Weights of a small transformer language model.
Size: 19 layers, width 256, 4 heads of 64, 27.8M parameters.
Training: a variant of Adam for these matrices, 1379M tokens.
MLP neurons of a small language model. Each row is named by its layer, matrix (up: input weights) and neuron, and shows model dimensions 128-255. Each number is 128 + 32 x the weight over its row's rms, rounded and kept within 0 to 255. Numbers have three digits each.
A block is one neuron, or neurons of one layer that tend to fire together. After each block is what it responds to, as a language model described it from the Wikipedia text at the highest values.

L9.up83:148142104131092112116124119168188185094125106114210158138118123188085089090167149118145074135090116071116135112086106197122121163182111148162178147179173146089149110107071156157119160129176101231139167125149142094148114153072085186125078096117165128146150128216091147070119170136135117103125141119155138120171094102074126156175102176069117131148174108131164178147103045147139126089103
L9.up802:114159180128133149150097110137143180108141144220146140115168088214108181083109193178051138089133167124169192160092120173202159126116084151117100132131075104108135056168165122110164112124064086122125118121110120103099106122116118189182129132123116115100145114102141133093099092151128117137066117134174153093123105146143113137185177113147160176110120181107130128118139141149172093129101
L9.up873:091064093140156037100103111129108142165135099185142095118180130099080081161179184141171099102067070105068105159111111137147060152165156157114130162168101096143130125092193124157139160144149097188075106101119153075136077114149100149222126124132108097079077136117145142180098193122111143131117101102115124102078098132179130138148159070134118131158124105128069150084047140111069099117107
L9.up886:118094073185188087133127105122162138142055124157141091082138119176100133105119156130147084108124121096106149125088200153205105129135111148125149154178148150075146147123159118107173135120142171100167151113138098142153153161113091188124101136131185090082128096147061050101169112148167140100122083144139112124102153111237127136185150075136178140133098126110106143113126115109121129120119
Description: Second piece of names. Word fragments right after a capitalized first piece of a rare or foreign name, usually a vowel, often in lists and tables: H-a-itske, K-a-upo, Alb-u-querque.

L11.up79:109117166108148177070133053142168138135142113095114110087100111134117171145114087128115147116088122093107188078130131107140202073180098153113166125171118154171191167077123123144193090129085162188079070070100131135118121178103085142107175104147160112133122135115071141180139088133099177160166126112120189087127129127138108203170129134148140131177140158143134136133140121140200135098138
L11.up310:051131174137126129101107099167112129148048186168176140110116108170181133070134134117096071084070072161097134145157172177147149130135114136125125139168069152158124115110103085060113116091125078155143118135132191146067161128161177184117135145130135127124134108135122073053093121145169150131123163151105114133134147159111096166101133109140093115106158092159104091135130147110163192135082
L11.up568:095128104067079075153107123146123123130148167125172124170072115121058100066119061139177113119123098137110175092113150134182094110139159140120145042148087082100169185112073130150127067190112161140148093122109116111154135105169126079093144121084165141106172153172172181103184102123172158143147139076137167088167130131166132145162140164118124093101144153098149160100069123177131140105153
L11.up664:141061110111157095185129092198121157106141159173140188072047128098185128131096101115162133123076157185144188130141120171117115151125100158109170058161083168140150111160083102131091124121152118153129128117167153115167147133162130146119085129158139093141106115141095119077104144112116148105111101086136091130155116128166072118157190157191110047118124118122132082214125112177122140095079
L11.up685:084131216123133155128161133154154133185151142119082152087124106092120139157096145142145092147116132120126134113176123173157148125147111156119180096176144137154147105106117192179097110132058166151091150057129079113130117123139158088046111075068122161176124156105111091147123131139120134175133062157178138070144127092115146140128119077174120130082127099087074102152169120098160150126100
L11.up792:142090145173118141086146119209164114100164187128169159146108102148049109109113067110172115160136105140111140122123184147173157095148095137109177124158072098093175106113126230144155082163158082149132085117089098148125114173112137122093121100091122147171172162122129080214174120079091128112189163112121132134201076123050160130208134127105131081162148157134132112204105170101174107115156
L11.up867:121115173130113110122135090117103202164140160124074132147057125117123161126103111153151112165099109186097169117110088132153142087160093157093094110151115178094135176110158135114120114130094063165132090114144141144108179124091075167107123148119143160072154117100129067087177115115154157101072086085138149147104063087102103145142110155160065131111136113147141073130102136147115147098066
L11.up995:105118197174103165126169124185131065152131177136109122120066096198115106146125172187186124134022083110141146108092150181125131151166133132136096050207130111117145125149150094129131124137149119147147181122182143091147134130110128132107114132102088092130151125102125107129108078113144186131159131127088153061149104118081115121152154194126146130120140138182113103145066116114130157143039
Description: Digits in stat tables. Small numbers, mostly 0, in pipe-separated sports statistics table cells, e.g. appearances/goals columns; weaker on mid-word fragments elsewhere.

L14.up764:181156116167113125151136118153157181143163149155157129121057100154115155151143146164116126186095111066118118163099138165108197085102128139110117110151099102141140136137161161136090088069141090165128088101185110159137144124147068135159101122118163117110083078124155177132171145105133131111125153115068179107141100132113121131147176086108133100150156149113070118143056149068181106138173
L14.up797:137143088171177132131082109187113158099102143165126123112122129164138114107128175146194141117087122116135175110140127180144121087124129137080194111139129102122163153145107118116135145129104134105176184194156068119120128139111022099088150115096111150130126147132176169174134119083126160157092156183140137068023148145149148144134153102137119113112145115170058090140081129141065181148132
Description: Digits inside table numbers. Digit tokens inside numbers in Wikipedia tables, mostly the first digit after a thousands comma in vote counts, e.g. 2,048, 75,041; also decimals like .634.

L11.up228:159200204120098153090192140079156182143130091166139141113135133092123110071161104133178109177086123145144194134126106112103092077125138158143155123053130156163139121117174128129122104131166150120106091119172116158131109113146116173110160113130131131127154115072118101167123149127146130115119067137180209085068133111104116149129138108134071097156152094121141120157080079129140084120113
L11.up306:125132140185125110178149100156120112161068098054138124111101103120116100137158134147191120147113139158123110093041107119133175112079047163171119097141140119164160162126116160146087129145152115096164171122170149143166194136069063128183121111123070085138140155118147135153147133162088124118118124116125146173066072132176157125155093153123136124176183078177122141132131076138120117116106
L11.up375:165109174149144121098110117103142112179083135104136079128147132147107096086132138135154187155067090127157165156163171105154142143096123153148134096109148101179153104122099117153180182150160061113128139084134119157158120112137092160146098106115112094169180088150169148092060185128142128155182087114087110180120117173146078125153172070067112136163167181162126131183152098195162164138059
L11.up476:108156087116173121109137093104174138099092127146156126141150109110071058051171190119167115112154085115054123167160109177117132113067120153122145110133142097097097140185175155150129160122194116128082076069182098136118124096078209197136131087097147069175106104167102149102142140118076120071203125113120115150103067139214069140140185107097129129121133116162090114091110119067146144166080
L11.up662:123134133133120137185153129156149169143183110146172188136124120118148096158120144113160098114128160101110129129173105098126146181138046125054102183160090135174115104081122089167136133098155103164023097127154150167088113161101135111122132098122072048111176074161143142118168176130118140098138122123159125142122141139135095155188105107142118103081161114131087101064143130050179082144153
L11.up766:080167125150138084085095142111124121155119139108214173113085082107158111124164169136144142112114123097149170094098119187120194104108125123126123147080154177151153086181139152157111172107161054138066157111140070136109113133049138158113122098141097029143168083092158082101177172036060115149130119124125154129135065172148138123108182109148192080116122127177146143096123129165140134181119
L11.up961:105123083128121148171114115163184131181110117163152155121131109114155031157126145135146133091037124140113120140129141145117176050075089149087118097120139140140154109129100106146126150147180074149137155141177079126127133150093117121111073166162087010097177065140152089104104185147115128106146100114088164174130135108147150113138140123130146092122200062155150148134143099132105119173114
L11.up983:145161128138090110132112185192130157206160114145125152126124101125179107098157120177126158101116159173117153123115169136175126077149136157158062081095236151130165076124074144191144142100101106114145087138139109107098096088135102098181084175166121095113094129127171128174076187186090126116098117097088154122131182154154129123126106145139081115154168146148101167126122105151130177145126
Description: Word-initial fragments. First fragment of a word split into pieces, such as l in lunch or liable and def in deficiency, and the leading 1 or 2 of years after a dash or table bar.

L14.up459:115155129139121115093170105152216234110121126144147155183163127113120084115118107156178142172127096165159174122131093137130160113082150163091141120141142124138132176167109130148126111145141110180107156102151099145101133130119098129200080188144124122140110124194163115153108110120115118115145157152120149073097153133140124088134149167112173098176186111092099113131115092105152166109105
L14.up970:161158152116120083162125171143178196143085120169156144135177101072171135082140151142117088091045100127135160152136137177130157073090152143128114070115122164147147133141123153145146142131144135117086101181120153078111100094119115104165122153164091133117160135117192136082091092082098159096156086132086145161162131040110140133123146130097146144130185109183178098145096117084117099142082
Description: Year-initial digits in lists. The first digit of a year (1 in 1994, 2 in 2016) starting a table row or list entry, or after "in"/"until" in running text; also colons and decimal points inside race times.

L11.up534:006207142093051092130144147156184160136126103143136097151148122128156138085128120122143145108073098094140113136097105135133209188138076139093162174140154142123138138179118135131131137085105161145127139084126126166129159119133161136114124079152058104127130096144119148122082204168112153169148157143145190132111131148112169198127091108197143132183130131229111099100109105121126114093097
L11.up671:054149165166155142146148135128158138141113126147067103139166129209125094143123153107078097099035060201080174094090162124172137117174131143142166134098181066133109104109085131141141138136078151112159135171165109178131111075089140158095163139167128118142131113111094126172145074144098159154135190114125112113112060106162113113144165160171161125134202139116112118178085148151101128170150
L11.up688:125155116138110122124125099169126194099107128157105151124104083168065142158076171131126132095067123144096146129104113127204082122073124153148122162159126139127168122143108157121089161138089149195108106133112090182155205165135054154080120172143166129103149086186095117162158128082147145123111109151144161124091145149125173152145084114171123148144115180147138097064122142181117089143158
L11.up788:133085135175103106048171170144125149128067099192052109097146090127144159187193203129171167115085120129089134181095157136140069133156093142110117103100107133154190095126112129107154158134197148173155190098149152150127139148115149164141128084081151115144173157124112117113145103147119175119098151162122151102192110145187159140129158099151124108099121212117153138108123143163105100151165
L11.up799:092085145102081148088147131123130076141150161215163135119082109152134112133083108141115108143060144100150094145109186186117180075153104154111173191184165101128143146084099112107141179084120145132183192107172108097169136116076182084087129069110157113120121122098104143136136084107100140122144164146076189144116121088132112144138159125115140098209159172180121161145172159134117089120123
L11.up818:081191183158131132135153123121148175145142099124179113132142143157154068163136155143141110116110127122128074135085111165133191145182079157135125123091140161104133137158145166075106111096157123157143086110140072191158143113126080097179110108155138111151135103123118090169077129119097161108148132106151124124141125077105114154166127110111152189158186093148129191068133119189121103116167
L11.up857:086175180122112143107144151151136173134154086156165153114162123131095105198129103109138116099091066157105101182122143103104144144091054156155187136129121155065155083191070146037146104091127152172126133070179136186129112141105126135165146048132127087144128090146099104144151180100122131093111136119117168065097110117179100123182126120134128156085111137165142119114120147151114105122107
L11.up946:052073124105105100169089176157126139153125132153052098175081133118131106123121131121182093134130102080156150127168128130120143156091078157155137032095120178139128123129116159116121174112107144085157107180168118179168191042119190101098142109151122124131107089143127101144148143099060146142120168129178099137144113135141150187126118128135146113102088180188127149123131129122116108110136
Description: Mid-word subword fragments. Short second pieces of a word split after an initial piece, as in Br-at-islava, gr-at-itude, Gr-ig-orovich, H-ap-lonyx; also line breaks after table header rows.

L9.up498:160145164112175114143152174218180137171140118143119150073078126173094183110115113160152136114114156097131140157128153154200139081130107150150124105140177125122092106114124146188138101120147127147116082154100115183174195157131127150134131127141101097162121095086121140168152129114116137158133184162069142062108136178111128154114062182109141069096138151139104131092112130155082151151142
L9.up643:148179194151142091188139146089147106120089137165200115131203130195174118117122108183158124116128112090108130157075192133126128114115088169100166142088144104145134124161133130114112146107177100166141148199146098104142165127051139138193112134142126082193122125115149150109046169176153138060120081121082156103124135135146130109126134125158083118143176130137121158116069114162224127130154
L9.up952:153186147154114102131094136146155089148191126141119090091144123148102142159150115090146158131144095115135144145116169164119160115147114158157149151093150181180169164173100161163091132132095140086141113137123123106104149145137126158116098077160127090047150117147095120107020128130134137163088153159127167151179123148106100137142119084126095133106092081124037095163123116103122086093087
L9.up958:158142181112165106070091077121127111132132171118068159083164124110113101142156139074104097098045109186146169099195109070118056092091118145106144139172113122077133119100142108080096125164154217092125138112157145094146091138144089127127172136092140143106145115124119084099146153104171144087073125123109082090132147143099112074113224087140115093176154136098108189180102161102144168200167
Description: Zero digits in tables. Digit 0 (sometimes 1) as a cell in pipe-delimited stats tables: football appearances, standings, election results, and scores like 2-0.